{
  "d_model": 256,
  "d_mlp": 1024,
  "vocab_size": 7506,
  "norm_eps": 1e-05,
  "bias": "all",
  "tie_embeddings": true,
  "parallel_block": false,
  "lr": 0.00112,
  "decay_shape": "sqrt",
  "z_loss": 1e-05,
  "train_tokens": 170100000
}
MLP neurons of a small language model. Each row is named by its layer, matrix (down: output weights) and neuron, and shows model dimensions 128-255. Each number is 128 + 24 x the weight over its row's rms, rounded and kept within 0 to 255. Numbers have three digits each.
A block is one neuron, or neurons of one layer that tend to fire together. After each block is what it responds to, as a language model described it from the Wikipedia text at the highest values.

L5.down89:103120093143152178080110161113143123128133094159117140115169091145114137139094130146150151115170122144129086126086122101160142142085113145108125119141122131147087140119133143172160118178086100111111149077156153118107158154141112108099110128115158126134197122207133138142095153090156130103105126171127064089139132133119132149147168118132107129142113111138100144166171123119120113110131
L5.down509:131102080131156138139123143144114112109100141125111070133132132150134124121160127121130105131147050165136099133090125149088131102128083146133145118122075105121092109111145103105147160094106143135076170099118132127157154139151078124158115118141130114159098115152123113108146135107131089124120134122100135173143110103081153098168117115126160154166120105150088166137152143098139104030135
L5.down760:141111157159143143137155151105151089126141135113075136094129120154130107101138164139116143119107085129134117118174119132139120113124146147114117078136109091150154145118123099131136109141145121100151177158136101165168110119158115130120122125117097117149148121158109122142136069112102131131130163106151099130121135125149127116142104132112136127155128156132136126147142107102107140129166
L5.down807:145124090143150116099133117121110170113119180106058119112119154128126111047162138136152157150123147152128121080088144134138142098166120135149114091098113146132057076113121066128122135154138130149132141108152149242105146123121101116134120093118154112132127144115122109115120127125138108114131106108153124137150119122102097107099139098115123125168107116154118145136160125067150136140117
Description: The last digit of four-digit years split as prefix plus digit (202+3, 200+2, 199+1), in dates, election headings, citations and lists.

L3.down20:084179101114158144145115144125112118093126134109128111139152115126080103138130138152114111163118120095104140129130136126091097103134124138134096154151169115112151142121152145130111143126135117150120138121095098115079126133101160116101068150147144107153126156118093124184121136133124122131083091164109159080124141144107147115107170150126146093138119111145126139150190094156111091115138
L3.down35:088131132176122173110093132160066117085153165117114129127131069112126136101159163133140132110124119125115145089158159132125146150140131143112140100115133104124117105116139135124164130141188109144117133105142062145069127123141116127111127124134121130124111094135108107142124151110156134121088115120166131112100149144098167102149138117122091097139118113110137133118187152131104163100114
L3.down157:092095148120129111137117118152152146110114183174098141113141159113128115111107146092103118162132095140156131138172132139107126137128132171127119149141115140116126090134131108140137133119158137158106126093123133161113181138121135116132164105141147104111131096141164121127100127118144138142130114131135166137124163132138094127136167093133114153188111160158110108157164100072153102108115
L3.down263:113130135131127137132131106148129134114047142148183145143094079160156079111125122134140155057132170147142111123131153112163124090121102125128121156124116119127147145134136133141175121163094123113165120135160119168159122132146109103121139149099119127065195099156094105124077159101107156106137185127158118097106129106145116106172114103140080151091112121126149128139129202144103114105133
L3.down315:135151128114084130107177112138141181096157140127114165125125153128070152077126157089132122116195155119152151106135084129155108168093095150129131144129180111140115144130159132123152119152123141105127105074153131161119149122151091143131121181117116119127142146127169156129089139112112178137123099125117142139125096110096107108156129134096108106106139122123117148092130102109106136109149
L3.down472:124120130096113142140105141143147162108103114163161133119136191120093180115116134126117143127117161137170126117159116110121137139109120140106133109116094142149180072119116129136149117136142084107121119114162128146142101143139098112155137140081136152129069140122210090169112129133116148161115108121131124186136132135129120140143128115123166115170098116145136111092108102130131129112146
L3.down723:128102135124109189104116136127125132103154090132132126134146087128123103128081105154107135166101110123153121106142102127126135173148085146100126136145132138188144126138144163124143081161116089136124107155122132124141162132161134104157131131094105092140125171179137157143076123094107154099114123106141082114096082133093159150126163089147123114143184103104101126142133118150104109132144
L3.down934:105127110132115110077111115126140124082102184090168117127103141140129114126146101191102130138112152147128105146148096135120113169137123147117126145148093153139159131119169112141142153137125150127132138134096134153150179129119148116142128130081088121120088148123120134130112095141118184100131118154098146078147121145143122085153140121142152162139138151159126108117199089100113151116111
Description: Digit pieces and separators in the middle of numbers in structured data, such as the minutes mark in coordinates (22°13′), decimals, version strings, and table values.

L5.down116:146150108108125094148077091127106174115077126098150106175140112112094128112131159146123109123105184132166113110140081161111143099133123105119128105163129111138118151105151153117149130123153085132156106151181125120118161140168161124125153138130145120137137149092160107125117139129177165149143121169084152142102135123055118160151129119130110091105178106130115130132130146110143128114138
L5.down382:135090140146176168104092124130123182094151132175086151081138087153091111176145122121108109103175114117134130136145115145124147139127163125138138111136111134115113137151134102106140154114125128142108124130098140174096060122085115150139158177139111101074095137108137146132145130114102118113155134103143134126118141113133136131113137116143124120156115126114120125129123148154124116137146
L5.down661:158122122153160129090076143144137139113147104170067130152124095165131166110147132162101127151126085105166117148086117120143128161141120186115110127146125092147163104125135111140109126124115116114119138129094137151084168154092136176087145149107127119115101122142132109137137171107130109148110133141106185179149125124149163114108142123111116113121121072171136114138122085126146108084176
L5.down888:147141095156115116145119158121108161143165137143126128177140132134184145097119131154119114124081129152167141136152110087057137136138136172125131125114119131115141125142129157145106125138134112085115126115154131121111120093136132106120123120143142150195120082114111107137122138131146162147098132105091107139107119107107173156123155122116119122100149115162097149157112123130121113151162
Description: Pipe separators and blank spaces in wiki-style tables, mostly late cells after numbers or names (346.29 |, 51.1 |), plus the space before 65 in census age phrases; weaker on compound hyphens like life-forms.

L3.down187:119180148114102124075130116092107123060073118085107126117114155157104130139139102120144113074142110131111123129107116156102141106106143134120193128125125128174127117112164133135145153158131097095090125139136135160132131113148088088091147177123140153109129096150121129155141105115144120078127125135111119096107120123117137135145117128112151130100129037170121096167130121146112127140165
L3.down194:109135148143138150168132119121077159131139073144154145152157113110141135093150143149162093120137158151115098086147101122130104154132104149135130133131152127122119141122118119164096121099158109144134100095119161119123167139131129116125131141085115134167122115123158109172114148124100106084087097155165134102137121127117131160119163111116139112141185122126114107111101105145147109121163
L3.down281:068097109131140159088085135145135125135125113167098092087094125155060148116126118120108151124179153132116126106138119107089121143142119161138159135120128163139160098116158150173133085135121111069103105107130110150156152134135118117154104075176106099122172132127125126106134137155120130141135085122085113086130166154137095130170122110117111183148098097098125152180141115107150135122121
L3.down383:176121142114127132038119143122094064115132131104129128155131122142121128158143130196129142089116103131123149115100115098138179109104149096118131124137166110163104131077162082121100136134108108096107140157111157160125097131134098110110167146131147107106152118168130098130128146141169160098145177154150119113105107081128100109130114097134123130119119066149123111164128116145114125122184
L3.down705:068150121144096116111127153106111101131118117121110126130105130074083193152136112134137096127149104142108112143148114148129130126144097128147153175199119146157146119154130117122079142140146104129109104147113094146142135139141141123136125139130166078132121166069119109176171125166132136097125142146110141118080094146115154149131184092135100143119109131114140160153120128074151095093134
L3.down713:095124144102135140110115113129153098080106130164122147105117107121122147100147156117157138137110143144144115143146131131097091141131118128117129105129102125102112110134138162132142126180179106121111128084131141177098180131151123146100135133162096115088153137134140135167130136119095163088119111150161163130119153168123128114161133111138174145144123108111096098146147102096104109102161
L3.down749:153127123114139146132104125146153118116116094150122187111111116166132133152152102092142147119147112135089134130134139167108127125138133136152149098160148126124105106129112124095133082114158084126129129106121108161113157104121101130109151068120103095114112129126144157138132127121095127155115104104181150126146095132151139086129135101141113154157118103079132107141113110098146058048177
L3.down884:111135099124090132091160136141143104109110151133142101081123103128142139145112157132109123126115135138091107132196138118118132169124126160155149097162072129114130124102116146176111123137142086128095172087099137139105179146140117129148161180110126086118097138122127125102136131125135126143137113116134156135104113084166123154150111117091119160125138095104122121170115095119137124155166
Description: Final digit of a four-digit year split as 201+4 or 199+0, in dates, ranges, headings and election titles, plus occasional words completing such phrases.

L6.down226:115113092122160146136144091103146143136139137124149121105111129095120136148101124077112093135126109114052118089097137135104140155110153124175176102105132110156112153125136146182146135145106096142126184142153161121125136152136165146111093144153122063107087106134103101164098125131131121122157145167125096138099123113104131100135124108114150092126144137130112170119146212123125127118123
L6.down359:122111141105118126131138136160121124117117146142183130125137129132136143157113100144072133105165130137126123109111162141113131136140130125117147118156074132117113155138152177084149136113122124128100115082138124094134177125123104138168136144135151111141128173114136124098088122108115131082087180113187148119128121103146137131170159089120149150111118092130117169165141150130142114104095
Description: Digits right after a decimal point in statistics, especially census percentages, election tables and measurements, e.g. 7.9%, 80.12%, 2.8 sq mi.

L3.down91:099132114117136110080133120100076172121158109141151122122140133123125075073135138170130093131146096134126148156126107146127108112081128133096100137128119157124142114150144101132125191151106114129131127137148141164170109134155169146129120120204167124157122115133118147158078136117131158094114109135083106129109126152154133122123142100124121109090140165154101110134097114147111131111139
L3.down354:116168176107103148113095110095120085096109126117099178134152139174097142108151101099128107163104139138160116157106138141111146121169127106127131109136137164111134134149118067084162086161104151150129132113155137139102123086059134117153149134092095143113132145204091123131158097124118121114079103142136106163128101121108108108100133099119115141156124127138152127132095107099131088150153
L3.down620:104126128104134177113124088126105105113106138129111128130145160111122127069091148070148098176125119128125141117124112113098118132114104126104130068169100154101099148122098128148123120135119151151136086157129141158081126095118131148124175099164128107120099106133200131157095101134126115111095120106138104170092142144099163123106132133121121110116124137113102146130080098110128107098133
L3.down820:143103093140136143098120112101143173132113175125134150150108116127110110089087115155126112142135137150100126118156107173146129136119143134137159120082087126118090098118135122145162118150094113162125127102111107118098158148131070166139159144134120120087133128153134138137121141124125083113120155088153130159143159153148149118116114130144126114115158135131077124170137115100132123131105
L3.down840:130152145142092123125090099093142138166130113127128176122141135154114145123141123125183122162132150108117120160163136159183109126135133119137130145144111145072178099126077095125129056139136182138109117121110137128118099113124139166120116093109082099123115142184155144144186111112126129138116138114100133103164140097120126110110089112124110088157149161152142107115090085105148120142143
L3.down971:086121164150117162110148117129080095123109122126117148107103136120113128129160126123084111134128150095139133145117112121125126101106111098161095086108146166118109108121103107133096131144119101127163138123122138135097140088145129105157144094107112120071126105138152148133168121092108166126132112124153187100110140150114146110139102176102102141135100125110122132187110120093157122147127
L3.down982:162103091145133151103130132113128175135134153137148094132135125135161140115121106158107145132113138171114130096178093141156125136102164089170119134141143144140105089134130118135142125119168120150114135133111098174148095121126100154104142130093108127104137151141153161181133111146146105128152146113136124161084115095173116102112157149126136137115144155113137131142082082129087150099113
L3.down1022:182090148088121161118149117126126149124135144133078167106097117122123121101151157128142137165111135099125135140147111165123155081198118131124122164140139128121143126140132119164140143125140128092158125100136113108112164129121127123143114081121152124101137151140133159141105142097099103114117183128132148202119127114160146084109160096135140176158145145071094131176140149123154107101125
Description: Line breaks, table pipes and |---| separator rows that open a new table row, list item or section in Wikipedia tables, infoboxes and discographies.

L3.down36:128159096109147146097121102135144146125094136127177128086118109143115121143120099146104149176131108118099101134109137109142143163117113119073127137132068163153090143138131151089138137134125054128115122148043150124104125127115124114134148122097114104114149142142131095143114106138087124113162141110117166135103099125155162106110127126163132142143114084115092127148136138114098146100148
L3.down372:149128072117117114086125091150165098156106130149124155123134123155159108124089105160092128138129153174133146112154110108116111132147134163135159122106122144157114102162138126105116142125138151060113098122144113167094152138159175100154141133120143157156133118105150088113136150085146138116094101116110154113133124097160174115112095126089123146129126141165159146187140083111101165145134
L3.down375:130118096124085135109132135134129138145130120135129174104104119152155160085140134129129191103117150127109136136150152119121119120110099120091124107121110133123115109157151174115128125123064134110124118088132145202071135127121140140148128080142126131104103128125139165114096135088114126121132093073102128110130116125158127082144060105050100133122110160145117152164144073123145129116141
L3.down423:142150116106116141099148118112138132134095117115109132106102113113069073106162125127118088095142112139136124162126145135124122157140169135136118124124097100110115123095161168158076094162142125110125127101117103084104138123156096123168137112105162119121163095136148168144169133159118152120117084126179153121130146129153158163169155122153122153090129044157116111185129107102131121135127
L3.down803:131138121102122174099104089123112167126147103147148133137076151134103174096124101108139126146105172108123133109163092128159079177136092121119144150134128127129143109111115175162124120110112136135106081107124121142115146133118131138109115146092113139082122138155165102139103137082108121140131086141129145127112132141145144127135148123132163088155166103172124104126131110142125147130141
L3.down867:147123138113111117152130081153125129125129143140154127104115116101099151116112110110102106135122113142136153101149145133148117188180103126154104161140093117096080117125123181104131133099113135132073135069142152152092147134153095159117111150063134144088124107144170107166117121108112092135102085135155099111136131160146133135146126122095159120126146110158129151148165096123106108133156
L3.down977:098153083133115131090123152152066182101104144127140122101106078120102080084108151165099111117117119147084137091139106116149133171157123126148106139144137133091081156101123118145136126106157159121118133097100110159132159154127137102133131149078116156107134159092161125121133151148130115118125125139177151142148095136104139129085131133127125134119155130122136127144164107111122149129147
L3.down1021:144131126116129150137148124123091122115114122157140089127108119063138091107134114108143107111141147133127110102161110097103117169105100075123167145132139151133159182159136163182120167137117103136132140118113102121104123109134149141152142120118135144095170145128142136147099127120105133114125127146172112131113112156139148148101151136095150132135127170127140161123134134162117186149144
Description: Cell separators, em-dash placeholders and empty cells near the end of long rows in Wikipedia stats tables, e.g. — | — |, header GF, Length.

L6.down194:151129142170118134131125088120128119117131102135135147113116174139108103142113167122127143128123115099153148154100117111126100124087135140149131136145115144090107118144083114101111131133119124123085137125090117157129119078153155150089127113065140089135110148127130129133164089105130144191139122140124129136123167132143090122072071182096128148160120128107124131120097098122164093151106
L6.down592:110103128145141125167120128125127089113113144134156141131130134147134116142109109111157120109150121102154095166134109123139090135095124145143107092127148163090149096121121099131116091109129145158140136116109108127127121099121126168092120119114108101103148110142159088142157104091147140161104100170141120084125153121139085137145117161112131140166107126145124123138114146133108075126093
Description: Final digit of a four-digit year split as 201+9 or 202+3, mostly in sentence-opening phrases like "In May 2019," or "Since 2009,".

L5.down129:126106130146142144142119135157136128094118125123140139120133103115135135114133107148142125180084144126125121150117113152132110101100137185089103100142128116114165151140140101122129136156181138090141128106131135114115151133092071121134148121163106154117128132158092110126097161133096155095116135132114122109174079139129145113172152142140104133123142089090109122125127126143153100133144
L5.down353:114142135129144175102059112130126148062099133156135148114134140132145155120114120119095137149117117117113143113082113150107135142072135163106122096141128107134107140134161121128132131160142132083147121142133179132147152144122093141135138148119112146113116154191116121126140105123068127085148130116129109125157119123116172095194133116132134123143155072140109131139182133125105119118152
L5.down463:098143141121152120116134126125142142071084143100169138132119117151151104135074153109147135172147133131136136092132121142137109091136149142118151112125147162092143140115098127184157151106114091111148122155113146125168128151104147139129152162139132089130154116143108095143148130150139144133144134159127171142146123094111175129107097070154144124125134106179134136125137171152130118061097
L5.down666:136130141110118152111150176142145155125140117142136108149123111164109150145145071144136132117128106125129157138097109130101111148160110155113134130114137120135101120132155155134112115064138142095137149163080171139098162089107108102127128123113150167132104110124138133146148110110146146098134132121091143127131136105113129183173141120138132133130166115153123154140178123130064127109147
Description: Last digit of numbers in tables, lists and dates, such as decimals after a point (346.24, 89.1) and year ends (2005–2006), plus "to" after "due".

L5.down252:152139094153113117123150174158110134160117146123094104131132096131113091149183134113130160153128119164146131165149144140133167127109137098099152174111121130133131169166120138105120098132115089117155139127168133135135143114169126169108128117137162148115109094123116109148128100100150135154164105154108144100094153123129098113090122104147130140129144050102110143166125106166152104132136
L5.down550:103109100105132086131121115105141084166127172138123133137144173141108122090141123148144137123128105145130112131112112099117102115085078111079131081137115161132152119103130148155118146141122153105163158124135164157101077112132117128112132105183179118168090159105142095110132097119148136141128113108144151133148146137130136125149108101125129106090134091136119104130087168131118124115123
L5.down749:165129126165127131106108129152120116120164119076133114109112144104114114167118116129142139147115134120105134144129150122163139095099162161123100142133160124148137109142106125123134106120095076120135123113150115126140069123157122161136138123139124123139105136138114129113144102114137142121140110137081108144147129115148101133153133129136140087143136041144105140127146113132139108163146
L5.down942:139206149152137113112143121137102162067134105000092147144116157138133125132127140124105138120135153133137138143078137130136137110125170128117121110114161135092143115144111126107145106128110104123131133138122127134118097071140141127135119123107106136137121101131113114092143003147138134129073130122104119160110151097145114172122135132096126103126130091112120080155131107131134110142140
Description: First token of Wikipedia section headings after == (e.g. Bi in Biography, Ety in Etymology), table-row pipes, and sentence-ending periods.

L6.down387:131109122106115139100101146137106128150145115177131160127116101172116175120125135154124133175120122085152146118121095107136114170124073166126109148149096096156188112119143138148097142153118117104109129134133115127125169159102135159112156145106118133139113170128165121107144178116104134126151107135143143120115134112156153100155109114094104080139140096146119132130123140111094122089167
L6.down900:098124130146095134101170133142117167155131146131102138135134142131126131104099124112128144135137141145126119099160107086147132105147069115077146133152137126213158130144093136138106132135090162104119082090133133142093122123140121148111181129119149175161136144066176117147162155100156123118122100158135117138071150150181083155106107154114101126115139091129128122132083117115125132148159
Description: Pipe separators and numbers inside wiki tables, especially final columns near row ends, as in sports stats, standings and scoreboards.